Weights of a small transformer language model: LayerNorm before each block, a variant of Adam for these matrices.
MLP neurons of a small language model. Each row is named by its layer, matrix (down: output weights) and neuron, and shows model dimensions 64-255. Each number is 128 + 32 x the weight over its row's rms, rounded and kept within 0 to 255. Numbers have three digits each.
After each neuron's rows, "raises" lists the tokens whose logits its output raises most directly, leaving later layers aside.

L10.down552:102153170221143082151060115180150155119125116020100157070186119132114110116125092091096109151135097138151080169109150097167033072159176155100154146144134117137140134148106115132118127092134127134149114109130157172150108122128113071106075065122070155075107141154102093150164128117147107093155159239175124118113173137125074102116104156134200185133109145132079141223072169140129119115165133084115108123193109171107120104144147117146094107154116129131106134151130148109099146096115111146159094107107113165068166135150144165165187097144127049123062156089097068123145188122094113151
raises: " (", " (10", " (7", " (\"", " (11"

L12.down171:128081110136125163150159093106131136125180044175144109156075122149106147062114174075129059120157057146084110140091147099125137089177071124091126091069170164136127087150085157171064065137205101146094185118118086154099074142106158142119083149151146114048168125107134179123118143166095133089094106137220180116162143124039183141141107100108139133146154109112111139142125127151098139147110107159156130145107115151157151099128165151122192119184157128109104156135101122104087127137145106122121102077150094143088125077158199125170180094109178141100101152100065130222168139172127152068
raises: " region", " city", " district", " town", " suburb"

L12.down586:157157110115139096058096102166159143160172155100160152137100134151101178150154105107146151062170127060120124176158151106088125130164105118072101085146178191133104118125137139150139062100145173132163114102136133156136115152110169170087103205080096152114122183114120121141167149112133110108162113078092085120100083064132134119096106111154094163112132112153180125147082060139139150167161134176164122138107122128168085124113131104145158157122129135100191131143072144096115162215087100122158151108152105169114187033127151145141154120121126124159138173096119095024150165147111141079
raises: "ions", "ion", "ens", "s", "ingen"

L10.down409:121095123094129095161142132091123205137182110142153129158102078136108116162179144112155132177151018086086082087136071114123115108144186069127144090108135127119138111117163120144101115130103138127127117120130153131117119144107089090171124111165092110078123077139138129125093160096118135151117094099117119151163167150086142093192157120128178128141105137158182116116121117111204148169100098125182137133139175151164161113129145077161146156154139157166144104101103097178157149149081149134163152066120117070202121091145069087131137183128102134162115156128091142136059209149173135170
raises: "istic", "ise", "ica", "ised", "ize"

L3.down1050:092128120148166095158135130142206053156183145136104148156059144131135165184142148067097130169106183139114114101156097176097118113168181131105123154047123116117118184166148080148146118126117123104223155134100158132066141123158149196124095181098124160158177130138159175177105139166080126126124131156087142141117105109082143131122146094126148099159061095129120133118108118135098120100095168133109138123168139118179108141117144139144106113131131151094073114128103136116122117197151147120171184042181194085110117163127118129162156169138212133110079169143156132171167051115149156147
raises: "ine", "est", "ister", "ies", "---|---|---|---|"

L12.down1047:067134128075071082100123201164148145171123160108136157157099133125144146052105178114083123139158132114115114153131149115122143129070059168179153083204124100125136130082141100175131098104154084137127112102112146089154107095109127081065162227123124113218123136095101126095110111108139121085163107107139132102138091169161111128114179121097075128127168136141113169130172134127135138126137172143137143105067131097112107121136172163156102186128118125031128167135133136166110129119143091128173147255135090152103117124108167124142112126088086093159140168093157163136117141148200116093
raises: ".", "H", "1.", ".50", "15"

L3.down207:070115166122142142104128131130176138101145076103183159077148102167090161116169115142122123168152154102169104161143138096091100125148094048119169119136135096135077108110107127094099075115155078149211157064169141078125107184135095077126161154128155146138182118101132083154112142098088145098119151099173096051070144123122148161129087159120124154097174133107140117205147182056137171117139201148092062087078120120135116127137143114113121183130135150105124128111139130167156125144129149101144119155174124101145141161166152159098173194091158143115167150109125132205113213142171070183
raises: "–12", "–18", "–13", "–11", "–10"

L10.down625:121093143082174076097164114132118103093140120150062130170132137072118112152157165159104115105160179123092214081186147154136081146089144106066096087143096112116144119092149120160118106110144144144132103122079130116177107102198155123081117074115184175093114124122143073130125095116121098093123142112152130159089092098132158066100097113147073189150106086116164211154152132118126078141095118057133133109075076117124161096162145148145132102101129166092090074114141143198108131138081112124117154124155162160086117130101111145149099146129108104165163166119179140115180125094107159094
raises: " InChI", " bp", "akrishnan", "key", " VII"

L12.down1093:113160071159221124111144179125154060158148130180128124178100159158174098071119203129200110148148064125147119054078157149131123085081160140088136119130083073089144156178126154112095041106141108100169108092154143153141181142073167096132169081109148151144133136122152134168093123133127116126161156073101138160124155126096132102179178070086154111109090114102180144095179087173145116090126168139145088164110089149135131129171147109131124120127068148107131162136090183118133127141102078123170109099104112074166096135094076183153107170100138122178052197124103110066139126157158141094
raises: "ized", "fect", "ís", "issa", "ize"

L9.down51:135120151113163155095107164151115133098174180102050135142160150103132124061100103063177097093143086134109160084152134094113185139186123132152117167140155185109120081108121144167126139147186145141090081099136148143141141201091063161138070125159103103155130118149097166147081167117153156151180132169184093083137154093115098165116122135181128112164144108088138103149138114122145085190131197068083110136103139097137029095162126163111160085089141132181173165127054140125145174121135153173110137173109110146128119086114134118114154081095092125136161114111152102121172133116125152101
raises: "ations", "ation", "ates", "age", "tion"